{"vocab_size": 32000, "attn_scale": 0.177, "bias": "none", "parallel_block": false, "init": "normal", "lr": 0.00119, "warmup_steps": 200, "schedule": "wsd", "batch_tokens": 131072, "train_tokens": 1332000000}
MLP neurons of a small language model. Each row is named by its layer, matrix (gate and up: input weights) and neuron, and shows model dimensions 64-255. Each number is 128 + 24 x the weight over its row's rms, rounded and kept within 0 to 255. Numbers have three digits each. A neuron's up and down rows have the sign that makes its largest values positive.
After each neuron's rows, "fires after" lists the tokens most often just before its 100 highest values on Wikipedia text that the model never trained on; "fires on" lists the tokens most often at its 100 highest values on Wikipedia text that the model never trained on.

L12.gate431:141101114150141124092144166097135197112138141114108176157139113163132094144070110144155156160105140100121101150142167157134143153078144186115135088110118087110133117165124164141145130115166106139166151128140134121114150144155128097140116140137123134142086087114120114113150133110141119102103146129140079163119114129150106077137118110099150131125167116150160128117125135076114149135107158104141073141149112117113107103088113142132129100122207115149161092134100128103125171131129103149112162131164142142139107139151180164087112138103124130148130154118120127133150160131127129111
L12.up431:110136078085133120104164114102189137134125161122151156121120142106142113109152118114112165162142136127123110104117121157086102121107139077123129119133174143114115121120149172176140116165131120171137131126140152126166122175117134083129116204110128127177075108136085112164129105106150135096092104093130091137154107114134134124145153121132094124129151100136122110116124108119129119144137122152103100146134089129106106147108152121135112094143099141091106087119141144117113149127092193160133123152127162144137097099107146126122098138075107125132137162141137144155162134136086131092
fires after: " ", " Party", " votes", "\n", " |", " hold"
fires on: " |", "|", " ", "\n"

L12.gate412:126126100080153102170169141137125114135127118117148103104129085096120105144120139124115094143112125137137139109143113093141163113148111154145120132137159147121067116117114112124132093129095105118100112116167139154112137131159150138157098080164109118115171108151092150105118133130098122141148097104123115148130126172145169118106153147139125109077139120159142145087108151104152133155195123147147128146093152087134126167120149137164138162133116153164123100091139137167121030139150097107131114131127154116102148127077114174111137112140110167149156116100169113180163146126156151158
L12.up412:141118125135150091145138140155160157128112120126116154117093136118162109115106108162164141175109118162123140094083084171145146105127114162119106113109106128137141151109153123134097125147135150149147147089145107088112145155159104120129148096153142164130132086117129107155105138165129169151082153076140124220133111137102141090165106118195104133108174163097093123156138146173150142114113134138157115146130173118137109148123112113139142139141135131150138085077150156141106134144133096177125097116140137166098179125159158128087158165137150089175121105146142109115129108102139135122
fires after: " |"
fires on: "\n"

L5.gate68:098099139173101123123138165107143102086142147137161148150124150153100114121125127115130121176102152134134133078161107118155109146105186123126127188108098091095151114109152127082119126112107144162140100158103117140117104180117136155091092143109117147137131158146147115124152145141147150125143140128133096132094094154080136143109152132105088116132172145095102141137109106155122188132162140132092098138132109127135072130101126140101136126138145113125129122133123155133084082137166128141154104117107118114089098171122106110097107164117090120149122139139092136164156117105138151119
L5.up68:142105137181143105173097164094139131130156121090090099120140117139180125147166146154133155174099094151120070141127135096117120136085146122159132135142151123139087127124105107115170122139118141156102165140126148135108108137135078127144145125164132140150134061144125122128126124125125111108115126156171147155065093164113103131125139147144096152133124096139087127117129129126110163121128131134115132134143148107146107106076110107128145126145114158147137130144100126164107050119170130125112107121126129149132079131154115162121118121081120151123141136116122158144141120173114132139
fires after: "\n"
fires on: "==", "\n", "|", " De", " dis"

L5.gate390:169104144095143081149159140138116088152131148139151128138175108130138110145117137153129116166126120118155103120088146130104115194139151132174114113128159119096144123127126145095092126120096072140152127106132129151114124112122119110073130113120117144095160082143108092100164109074165116178088114137121140129135157099115122173134102119094109162129148143152064113109144120128100100139087127145085099098136090104108120138110147126146153154120156134122095141127129116151129093151130101115133115127155137102110094113128172120152120136110111130164147115101150140142144172131097134157
L5.up390:143144163139153099117077146167135123146135154103156171151124141102130094177103167113100148151138108130090133115144133087150114114150160160139118157148102157139137143170115148118149154117121097123122069138136125127129110120139113110137135140147124101152133132122149134116126155103113150140173139083173127158098102095157118122152123099149131138096136128106160119113162085123122150082122108134147139156138092118104138097166109087129150102110126114139077123159111049151132171100107155134124114111127165145118117144141122159131127103125140181102139111099092151107146142118160160141
fires after: "\n"
fires on: "=="

L5.gate34:109156124110151138129112126124128149158129140170103094103109124088095111144135150106163169131176121145128108114099064118130151105121114162174141106150079084159147132065129096150124119090108126162138145111164131153104147138111115096116113126133143131122146134090169118133143139128081118158144136150107125116119128080129120135135124099134093139097113099146126151129103154145144191156113123199121122093076126130185142148134093140171138138130139109136106123163103142109118169127141143151130099131119090146104092130139147109107093089122124140153188143157135164094091137103126126127
L5.up34:123144076142129150150146111110096111095121131139124138115137112094123120156137108144176127107155123126116119136097115133146077144100127180122108152077100111159122112121140154129157102129093138116158108110096164136136144105165157114094155132133097151108117150106149120158154153137117119150077138122139107103151121116134096169121092106117081134137123169154101130135129154105120164101133122147143078139147125178124153112137094159140123139104114101140108143146147150054090143105144112103173116144105141130111155109115140123106094136105119147134137158126118171102154116144155135123
fires after: "\n"
fires on: "\n", " is", " than"

L9.gate321:116131126186125111133108126100136158114140122145125163136114126139105169144147121133175138092120154116135100137123117177152128103159116170147124162131130113117126112143130135126124105161130120111174134135122089149087171109137144142119151115115110187128143083107144136148148174125115113158151161101129129149108147114123183117164125137119105114153128115120126111124097139142117113144164143133127124112079124088110133169112098090137135137125165134148150126117144117131086143112113108133144122144104140128097120174117152142173109122076067098079136110084160111147130123162143109087
L9.up321:123158157153121066132110119187134134123137138149118118144099162126121144142127109149131093117139167123127134130132107140127150143100135138137132156080134194118142141160125098107182136187109116134114135115165104147129161113130144095148134093124165116146137126137141129095153126156144129163105150106134126132073175118101161166105116182126101099104134119137150089140137097127142153123132114128107143129091157146136156134139105130130140163111149125123138093165163089148079137138123130120175168170126152161125134151122125129124119110111132133092150153157148153093122131115163122139
fires after: " |", "\n", ":"
fires on: "\n"

L5.gate160:153129128130096129118096125116130132135154105119130135177147119124129089173130122185125151165097133121109120094116133116120105092162104074208135143087115125143094144111107098123125155071134100143096138150077172098123131167119115115096142127116124099107123138118161098134154135116136165136124121173095114135102131192129111141087118158143110138140170096190141117170115106140109143143153112124123162151150155125134144119165129121166140104183134111130155079121103127114119112107117153181076100160137095128132121144109103112101178105129114133103088138132085121121119103125186183118
L5.up160:170125143111098151128121138138113113129148104119123134116151129114096149151147122128133141095145077164097144128113114098098124150125095161155103100140158099141116145140135102154118167140099095166160122121121138144086129079125136122117098108184126073109139092096159129072091159127127142147112116091166134078099139156146136132170122128119135102091124124139138130140110137130149133110094124096106147143109184121135089203132103105136113148097127125118120124131118172156131117118115164082062116118093126137146103123127127101158133144159120090140126103121130141079138086120128150114
fires after: "\n"
fires on: "=="

L5.gate279:129161073112107113146093096153099170134093133102155122139074107131122141124113099151111164117140090136135138141078068152119138115134130151179089135126106122133168121162153129141146131101175082168120133131128168130124145108139177165129097120139096143082127075149122128135133115078115126118106159127082119125109136119130121138128144099123117124170125142132076147146110147049136101126101092138123091155153149111124130147114106114170112136172138108136180120166182168104115135111108130106127129133156096131140123113122131111134162152126076165174171131147092141141127099107137102147
L5.up279:129116104130127133116093096132072171158124090082106134143121129122112137103108153142154119132166137103073142152159114121178076122176101151131100125138130187159129108134104126162135142114115135117117140153149116138134101147132107168155154142143111143138163132132116137149134155085110153104145123110117161148125131125152151137086152123064142117126213113124091123133140136131149093137099122133118117118151109116134151139150153119145122114136126119151145118114152121128147129099118148081161123123143140144127126166128128150127124083151147100155159112158106083121145077140132093111
fires after: "\n"
fires on: "\n"

L10.gate127:136110126104150115161101142130095178114071141103110112101106115136109132139117113072119128131083118101144151122078105149108121119070096129173123095125159110139137125162085109128138159122132140089136165110186132137120109110107132103156157121110116178136120135140094158111120107169169094153150143108130153123092116151124126157149181088123090127143103148122152134143129121101131091120145125103105151123114130133130134135126123127178111136150144123130154169061134127096130120130090132130169101149080171143108126160117120116132110147118136155110120146117116113120109107137162130107
L10.up127:121109107125150135135157117148114140171092104125146121145101075144146132164113126114113102102151143071124098142106159146105177128126159182160124135126128098125111129118119099115150174130128109084158147100119122139114115130133124090137146135144108130096120082119100165139126115161113113139132094130147149107096135103175200118124125109107136138148117150125137156139104116138130097175144113089132148165148119160141142111162151103096112147122128160117149132126141127176099136122141136155137120145110147097134152149120168118115071176093150164138129125117161113148109108124121147112
fires after: " in", " as", " a", " at"
fires on: " a", " an"

L9.gate187:108098095136197135144104136127133108139137127114130094133127106084131089182117071143127111132107133100117116129148129125151089118151140130141158149167126158094141108093143136147120126094142144156149123142127148124126160115133134150140147106134114128136133131064167154166096156173108125106110135124164104153093136156177055125103197131144182117101182127094142146118120138109144137123091109136138152140111167173110158120145155151137162114155095150127111135140154143142142126158132130144102121162126118144148134177115134107138151129105126167122143153115180156139147121090127118131
L9.up187:149110144131173175137106136129130088162103112110116116142119120091131104144113145146151179099101122132136162144093131117156081111124118133114085112108142126117129133124118145127085137079119120107131171147134168116085142138134150095174148134115173123152117104150133148116112156134101133101154129109080145176107151153125092178160139159094160135123154122112122161092115119116151124081112094139169134090119188109138193132154161143154118145112125147109114114149145152125123115107173115093139127142142113140138110159158117130157142189189131145106134136084155110127144100100110149129
fires after: "\n", " is", "==", " was"
fires on: "\n", " a", " an"

L5.gate225:134136134124090173105149103104150157142140090134101114135105167130130095142117100122140106150123132098163113114123165120170123115162124091142155134128138126140142098123095102097107132130085160159125125143106156143101126174124109121098154149143097130135151137137134113095123108101139142130146107100158132165144140132104096096165152154146127151077146097147151122150113151150150137118167162205111096123120142142154109125185122124173152109130139084130132112132155171129134113146123135157087120107101102103199130167146129123130107127134150174071157136125168098134094160156119146116
L5.up225:146147168084154109104103155126102120174122132153166120151101160111114103114154121125149087102118122142087161102143120132102140140154162099134124155138162147136116147134136170114166122176134165115097122077171130134147083187174148092146110124130131089094111100073094109134143132114135155140122135126150160084119118119139085169096147099158129094111128121123110119122112122107149102107137147120122113152092174086123122114120107106142132119146143124128132120117143157100139113091088151129126139170130158142140126174164117128122144119099186167113134115151114128110163151126142120111
fires after: "\n", " "
fires on: "==", " Year"

L9.gate223:126107139139069131108173155120109148136097134138134104196139115113151147125086119130148102158166135128071144123142140136158125133153159141137124148120153111162131131100135157159089122086115104148108119169117099125146090118130131127134146127191120176144151117139129132118175059168134135137113132114148145106104120094137130077137114148084110120143131169133098129108164122186096156178160150139121147155122103117158140146127122133132137143157157143090133112134148173176121147142098125159106133131107128169163132141136106100146130106149121154140135076103131124081089112099099128105
L9.up223:117125118164198090170123137115100123110171131128068142120147129117145096113121118099141108135063128112113128141145138097081110141074175124150123132146115136121060118131132114160135133154180143143166167107152128132126120116117124143088122109124129143121120142137149149130074163128171082120165101119140081112153103113134121092124100064145084152171127090076140127156121121125144140107137153130098123137126165098083099143136124140139116098095131112150110140106141143082099124166102109122168120120166123112164149127138135141117090109108120134150134156143128113165136135097162170131
fires after: ".", " =", "s", "F"
fires on: "\n", "==", "===", ")"

L3.gate445:117146135154157099134108139079101168132166167152138143130108162115096121109104151134105119115119145120143135101185134108082156173137164127190106128137129137152100120150102144109127118161154146134131105068101154146163125126065143112098144099158098114092131144139121090145105138097117124052095132137168118164118087155141106168125132158117180083137146096153119112133143116121129135116103139160150060116118128133135109089148153131121128145169139124127118129129148131129165120102127132103065135100149118144150171148067134131143114101143135164122179148133113131127160104118160127148
L3.up445:124096126150106111081138116133141128099106144115141180152167109098152125132087147129094139110116068107116131176150122086160088133101133145126103148120074103120137140091156190130180145118128146133146083146107141129092143131125170086163113170114163088119098136145113176129123126098130118110155117090131128163140089111121123176134135143107125100106140099112153145077133146113139098111092132095109144095110092107161113134150101174141127164146139149128114156170113074166117135094120068169138122135095116103119100089140136112143120145152116111132120087137127139106132169122107152147
fires after: "\n"
fires on: "==", "==="

L8.gate231:141126157130109141156152127110190116124115092090106097116112151135084131154133145157090131090160129163169111152137169132053131170134107120123143088133082086160126151118121115150109136111136088118133148113128101149101116121145131134114137126156114147150110117134107157103175114109132144102138149149124147131128106117116123133115122084124131100097113116155160101110144079151123123134151139133111110129140132150152145164090124048125144108098136124091082090138076128144099162088151169123119123105108122121187138138123143145088115110088159100133168104143096128156130081128086165155
L8.up231:168128145122178109191164104120107159154143110158105116114132156128129150154109143089106047140121187132146131142156143151096145144131089147090158113125143152148130135131095143105116137131101093130133153107113163138122128126110132150105160152123108109113137077163148131114142122086073127126142112142156155138133136112141148135129124107098176119095092076134109111087155115122140120143109110155135135099149086128146115152152141117132133132084168163134112082105164144154113095126133103104105107121138117132127109098116087066118122137129120110159139119083182155128134167181099090137
fires after: "\n", "|---|", "|", "---|---|---|---|", "|---|---|", " |"
fires on: "---|---|---|---|", "|---|", "|---|---|---|", "|---|---|", "|", "\n"

L12.gate321:138140112147140137167110074157057120161131136175133117128122099162139131151152125130155135089170121143129056140113122133105141151097111137140131136123135160143088129113098126137157123119128104157088142157133083115127138110107096194103123156136133176131122075112160139100122133160072115138147143113108130115104081081119113121146118134122127122113117115115143174173112128137097146126128140091153146174110137109168110141138170084114152125153093166118098173085140126130147134098143114108128123128147135116160142109107090146116129112152112125134122136124084113096136121132154142124
L12.up321:124138116141186146133080100139104115131108135135149135111158110133130113157070129110139175157095083132101108170146157145111138156118100109140147103127138173108155152080055160125110083116163132123145099119116149112149115104131112132088170128195148109089134102123156149124104170159125101121080157110101140119145118141129124105117117148141121095120125106106124140157128129090109126142167109142127122179145150129153140152154139108177137161113124144156108116168131138131144153178154130069168118129098154125149167134110128103160105119158092122140115165138116135094130137142157122130
fires after: "==", "\n", " ===", "===", " =="
fires on: "\n"

L11.gate422:103150154135159121190155140115093105133108157099163114109170138105124108112134117145122105110125122144150155144094132129075144135134113164136118107086172144177153103115113142075035073159122099114108093091099123129112084143137100137119155148143108169128160116088119138142125125117117116119130098079149095120103165160111104156113142103121142120110142118124131113111116142158094105160119153163147134121163148083114115141124123132140141142154106130123140127139117099142128075143154123143098114151148092135146122112137155088152155113141132106128138081139100104124110119110100187111
L11.up422:121178136177137120125114128112095158140137140149148167154121100139124122175086100111103153141134170121082150150138125137126114140117141074139085126171152061117135174084121115151132171144130098098138141152098140129134127095135157123173159128159137131130088128114143144095135110137140133093124087077112121144118106101120141155108099134122116139173131119144130132153119116147116138152175110148130165125136132125121141130125102120163155194110113131158123159135055134124136154130095141106143109138162150167137117120133129153132127112114124124134169108111156136119143091139157133146
fires after: ".", "s", "\"."
fires on: "\n", "==", " ==", "==="

L11.gate103:140130100121156169158105119147118172142121073127140153161149124158150129147141078124128183140130113141150121124094078108116101114149154139147145116111127100122096148120108173134153127116167126146161125165113092140154087131130150152128119135147106140130150115110125092098138163132135082106166126140146067093144142126126134122122130116136127131112138139199124101119190103109117138081120128149164136145145116115090137170107086124131092118099138176106151098140103141157124150166185162129135110136163080182119098122106129141104135136146096131135164132110102134129123127090130140167
L11.up103:146143145154147103136143132168173162133123096127123100161191116099158109169142115110155151114117139095151121111149111136126110124095159134131124122140132092102113131167094112152126104151131189136112186092103121157116142168117117140139119107141125128116101105081116097110164104153147119137148158164103111109142099127129094162114150082170136111126146151092149143110211113089123114086113134156107107123120170129115140115130159111091092143106136127098152099094124134159138060170151091179152133156120111182140110111146117114082141142108162114113132102156105125105131130123124144177
fires after: " Al", " al", "Al", " St", "St"
fires on: "-", ".", " |", ":"

L10.gate71:133149107159111148174163142123156120140128150107068136128078119139113166148130172145096139138094127146108110117131165099102154146126145162163101092125157121145149121103155105155145103156112139108146150144096112131131143155109123151132133110124107155139148129144115158123152127147104122095068123149113156117145114128135120107103107101151118144117117152147162115114099098118095141106121114136145077141151139101149144098145158138098104137206113091096141154082112168140081087130114131129109160097160150075114112098107149165093130120124167100132152151102074101092092166154156129131
L10.up71:130115101133142156147129133144109136125151148135114113145155063091122107081147156147120162117120110145136129084138132133127123140128171080097101134092120154143147127143149109124136121163144111074132122140095070160146092093134126159138062113170104123137116142093114123115129131126102155102180135083156104144115086130049118127123126092093143132134099103123117112085109138113104154158138099177132128157156107140151095100111146120203136107102106136174129154132173162155135158115142110136120135143135134160106096144118142139172123100154119091132151136154162122130131080129154171127
fires after: " |"
fires on: " "

L10.gate57:128161129176106079120140135114146101177083153143169138132120120158133110123102158124118158135118131149113104139111109148106098143113114113139136107131150148110125089149151111071100126137124138100128125112109090140085091175148133143064100108168132128129103182156093131158147090149136120142117092110129145112086139132092161162124112113135122103136110133116148139118123133121148132134137119102142117093139118144150129155164122105124088125130114107160157158159116079157135095130154133107068140093115106155126170082132094110182090105098146147137131127145152122122088130109129165125
L10.up57:117173177168142076155139117105104104105066187169129148131121162138128148096101096132113127126151091113139124153139126138153109156088105147132117126119160062128134101135126117082102121122162104121174158154144129165129161095116124097101120142158162106122112135150109106141123168153125151158133153144142110121100119131145168175114108160155140133117142151102142119178147125080122152133121124157125119111120181172111161124118138146173117093111145136154116131118152087158132146154185154145091140120108123123128122114128174107148109091116155108103129131145107110088093109083129133118
fires after: "\n", ",", " ", "-"
fires on: "|", " p", "\n", " |", " -", "th"

L2.gate388:116079122130155141130133080154171108124130125114122106123098166098146136147141176139166113138123148134070125110121100149086111142090168117118140110164160104149158140192146092118122142117106100139146155128116120156114126115091100064152127088163125145116156106134109123153132132112143152143119109104099135121131146121091105157145169151155179100114126140135143139143115128119128154137140131104138134105069158126144104106122150104135154092139160098124113143077131157141108094154143130141123142092142114132152140141107071153134148117091094143093169122107125142085068126147147162126
L2.up388:134158108136131153149092118108152100124112086116151119130111151111145147114138102127116167074069084121091165126090110114176162140127153124134127148152121135161162121172109169096118105129145163123096101159158156126148135091123114105110134138136121109125126099122143143065131112143107145113156107138121081134109123150146109143095115137127104171148162122148108111128119186102142139141186112139151102126113132121123119096106109127184119196123144109157151140090117137136118108123183091194117155129082160121088130083151142115137170130145114118091157124110162114121086127100143130144
fires after: "\n", " |"
fires on: "==", "===", "=", " Pan"

L11.gate98:151090162124145126112133137122154101120146156189144182119130165092155125111101125172147116129131143119155156097127156128110072156086140144152111136144107145139143143143121107137134118125096095069087173105130143133103175145078103136143147114094128156106137125125093085128106087117087119106178070099146143175125152155119156136078085118158078163113126155143108157107102143151113114135129083102126111141154115084151102113116142138132153095147071121121171098147149178109133120163086118154117155123149111106160129122121140097119103103101113117142146098140173126155163131185126105141
L11.up98:098112122165158146108159131114129140140137118137098149133136149119149174090108146130124114115110125117137135143174137208126115129103156109158082092137124157123149098131120127122135178186115082131102121132124166160116122093120079131102103075106106134122074172121081127149150106163098118131141122139091119121150170144153129104109140119092136142132168143093130110122130122121106125081104159128116172125144139165129122145150117132121174155125069122127129108154114122116114148158170136149159103117134120124129103165135092148121147136127133144168139115127162135128177154083131146119
fires after: "|", " |", "-"
fires on: " ", " Party"

L10.gate305:179146076182134112106124126144095137133140109120134158160090100150126095169127110166157129115102108142118113146109100145098105139150137111161098127132123127105109117133140126127176128125092155161156134106151089135152111123165067146124101116139109091147150143105137153091119172143138118126138177111143133108133161166135119112067130123129175133121132097168149128170117110146123135145144128108111133124117107117162140103126137111132151103175139150111142103134083124151101109159097156140123164141109137166150172126127124125127090126102139133110107120171109094145124135139112129130
L10.up305:148114132167127116139130116147102078118097124136119137073136150111103121172100172164118092097144149130152136129129109131143157115125089171137119142114145137134125143136142120138084129110129132073176161150118117139085151105131140107156129112126119135156159167150114180127155155129128127160156168128135104135148102151134081159125128186120120134136129099187115133131125116118179158133154135143123138148106097118130133171099154105085116141124113124150087117123117160136137188111134109136110150137134107135164164162162119142099116150126136158115134132142074090070133142101182133127
fires after: "\n"
fires on: "\n", ":", "-"

L10.gate153:130150141131117138160135113149126130127149154146124167116112176107112130120109179103127149131106126119113137080146089157143110116139123116155142123114149183145158124105128113146080138080160104145095152133103161158152082115081135109091135091174126121153141135154109133137157110167111090116113124116124138074118149114133084127112156115123105131101145082114146154104174132127109107123126154140135091072126092101140106157093160140103153167102162092140160110132137157128178099115122109120148196130072101128120153093157155106097116105152130141131167149163100089104127133098139160150
L10.up153:110149123142137125115111123153137114112150118130135088118143139156132171140128144134122132145138130151110118144101114154125127161163139119135154125105135113105133116143161117126115142137149138139093142148114128147110082163170088106142152135117150107130118118135151118080134132174136142166160172142116111132119172113096135125110136075128142144165116115183170159140153100136141160110077149159106115100136105160126065144165121086148157170098104141115168141145088098165085121131133116143130120143116128139113140158109088098121128107145145103096135109140133088138116157119161122137
fires after: ")", " |", " Honda"
fires on: " |", "N", ","

L8.gate179:141105132147161166103134137159138112169129132101140145151129105143131139135092103109121110115118111090136114090136101143117101097173145148121151128147144184098151133139139079124150189149115110150121120122153126133118134117147123106097120114133120113151137114090075135125179082119116150118127137150141042130108130091145107159158114143149112097131161136135103158140149160107134109102113125150100113102140103145142140123128147104145100135153125079115160152168148133145141146158113114093128112112110136114119135119121086143151118112110174127132124101059083110138140115130059131159
L8.up179:104118141153161111110103119124058112110137083144136116155120129093148125138132128120114149146127093131122101117149138121162118126139113114105137114114091149133133137158145067136101128128159140171156153079160117133155113159136117086116090119178141123182134103130105082079183129118117137128112138075131134108114089095126196103133150143114099156098130097109137144130205128169142163146082112159109161108129107128159141113150121135138150121095113146140117130120091115149141070102115141110108095151148129099088132123119137106147101128109119173120154169128115094117180148137110117147
fires after: ",", ";", "\n"
fires on: " and", "\n", " while", "."

L8.gate443:149133098091104146142145100127128131140121146132067154145093100100165164092112171116140116110130114094142160131107145111150134140163162109111139149099092138151109147167100098155121161111111096120125188156137095108115139113106171110131135170156098140087114103119142103142132114140109135129138098109096102124113154114144124129108148152128119103127116198147143129130134146108152132122071115146112182147107118137148135135128119147159128136212156098153118142118172146092115157158141097139087156139145133144134130113143121119166132137149124084087096140115133140157128106168103148118
L8.up443:123145150080151125132137126107141134117145129122125154112154177154112140104114148148100117102130133118116161135142119132180142119138152147088088141126129140123120115135150151161112103102154092125116145103094084071113086120114121147179103125122139098127138107128142143114132107136111136138147124142099163103142128166126096123106140106107165124139149145126158146112065128175124082114104122103127063107117075088169118141120091143141135088087149122120123097083181134119132130113094133138112135109110112108108153138101120148105135158180094133165116080130091145121130133126163135105
fires after: " 0", " ", " 1", " 2", " —"
fires on: " |"

L12.gate326:120099091133113143135156125113133159129101153126082139121104088161151142158073122134131131122130122130120146119113134121127132138102092118115138093166104107186111101083079141137143114149133132125122141183144138150173129107130110119173128123155097183129119124129107103133106144128142101149163100081164167166112181163127162099113099095137109154104144147142102108185136114122174120140122123133095117099103121138163085127149115089104135124120118150135119110135152108109120164128119121160147144173135168132153157152061104140131151130137113147107109140086161134119160157120149125104
L12.up326:156122078134160117146152137129109138126095150096088157120104139121091137133127123146099094154147111113162089122180117141120132116126144126124124124105159118139106114118099164147171100145160120163162116132115132089170108128179115109136144127138139155127120121139128182187140115109116087154112103146099119172148151075097143109116137126155150152124153112139144139144128125107144124096181106128128109122122093131102127093130129126143116089124107173168097136132105156126127166109176128102141138125173150113146092148115165117101134162111099144073098098131142128169142163167152145151
fires after: " |", "\n", " his", " League"
fires on: " 0", " |", " ", "|", " —", "\n"

L2.gate174:134133091107121126145141121146141109136136144134132147125111114136133161098102107091095120130100099105138138120143137091117094134103112093135129098085146124081131107119150118110139140126125105117141117114129127110120124130134074113094149132117126145121098098124154125092120100144138160132121120117164144131099108140110134102126108079096088112145143157155093135133133154113119147115126108116117088097128123134096117075116125121068123107131123167162108137158105109182072129070116140138130171167120158142150132082119112127127089155137137131106124165114150133145157083127107132134
L2.up174:096133106153106149160163135149148152132111118100110120115137170135136116123175119149139134108173086160141138115115139110131182174095129091161112100148178122118139126074148131145106143139101129134104138152103140153111146140146120104149089121117113095135093109134131167091117102130149119105112116146132141142132124127138133081130098122121142132147122156127134145101105146143140140108177142120136117155138095072131130120110124180152120131139131129090087105093109134177104191151120152154108155145102145135127116128146136106146092114152113161094132117115190106133159183129154088102
fires after: " |", "-"
fires on: " ", " Home", " Time"

L10.gate220:125144121161132110115148100132128101113166139143115169124143158112170147094164130133102102130130162140145145103128112096088131136112143135137096143125127165116106135164104092148069166123136131135132146123114132142145123158127130089087152122135181119150105139168142092124162148135141120114169147105129158149120177124112125142126084112089150117110117114143168188140137137127159173144131136111105083082136134128173117132145138135146155101117145130135158179123100112117155127119091114147124131126115111139136116148136179111129119137144147152163130129152134119099079157115105110177
L10.up220:137148119122095107169132163172140115111119141096135102099089135150126143138135090134139135138133142143115164123129106120144164146101115121077136163158108141095118118129109151130117131173096109109143136094159102119157145113077162138129166080141127158110114157163134130090132103118141088117136122175110114106160109160171143126143100144135168205106170118153162172129097157147109143120089142123105151156176123080125086133144145111133131125102097115148085141110134109103162144135127144107108160081171136122121167147114185146125162163141107143123136137108171113151116139092135135108
fires after: " 0", " medal", " 1", " 2"
fires on: " |", " –"

L8.gate81:128156153101108094151152128160120149113101163119130101145102103144164120135131150108112140122157127123096175157136125164131109153084110167173130135122161107166114131107083136194129124120117122126137131130095086111150116151137159110137104122088131074153108117154147136140140097183121140138134180133166183130165133130137129163138110125096120093126099115162155134090134147104125087160163136116131172130119064071089094137131119109104148154134176141143131100133144129150151110132097115122117108104105102137137134130168169182140121118178129106102102107126129099113145162129145124114
L8.up81:121117116111110126161123115146141102168093105101145124117152143129148134134097150117122116137092112149121111130122146139154138108127157120115114138103127118126144101168156140162161148155117162129084140088145124143134124114148118082115168125150099131102112129084138125161130130160166095108124158088175092137148137145124112085124139098124168160097110133112123125150107137127118113152102168157113116152100141153140127166142130113123112203164102113167092142156143151077086099111138135105137152129119157154090163178126110161139102131142122122118140104137148165186134118123129154145
fires after: "\n", " Apps", " 2", " 1", " 0"
fires on: " |", " "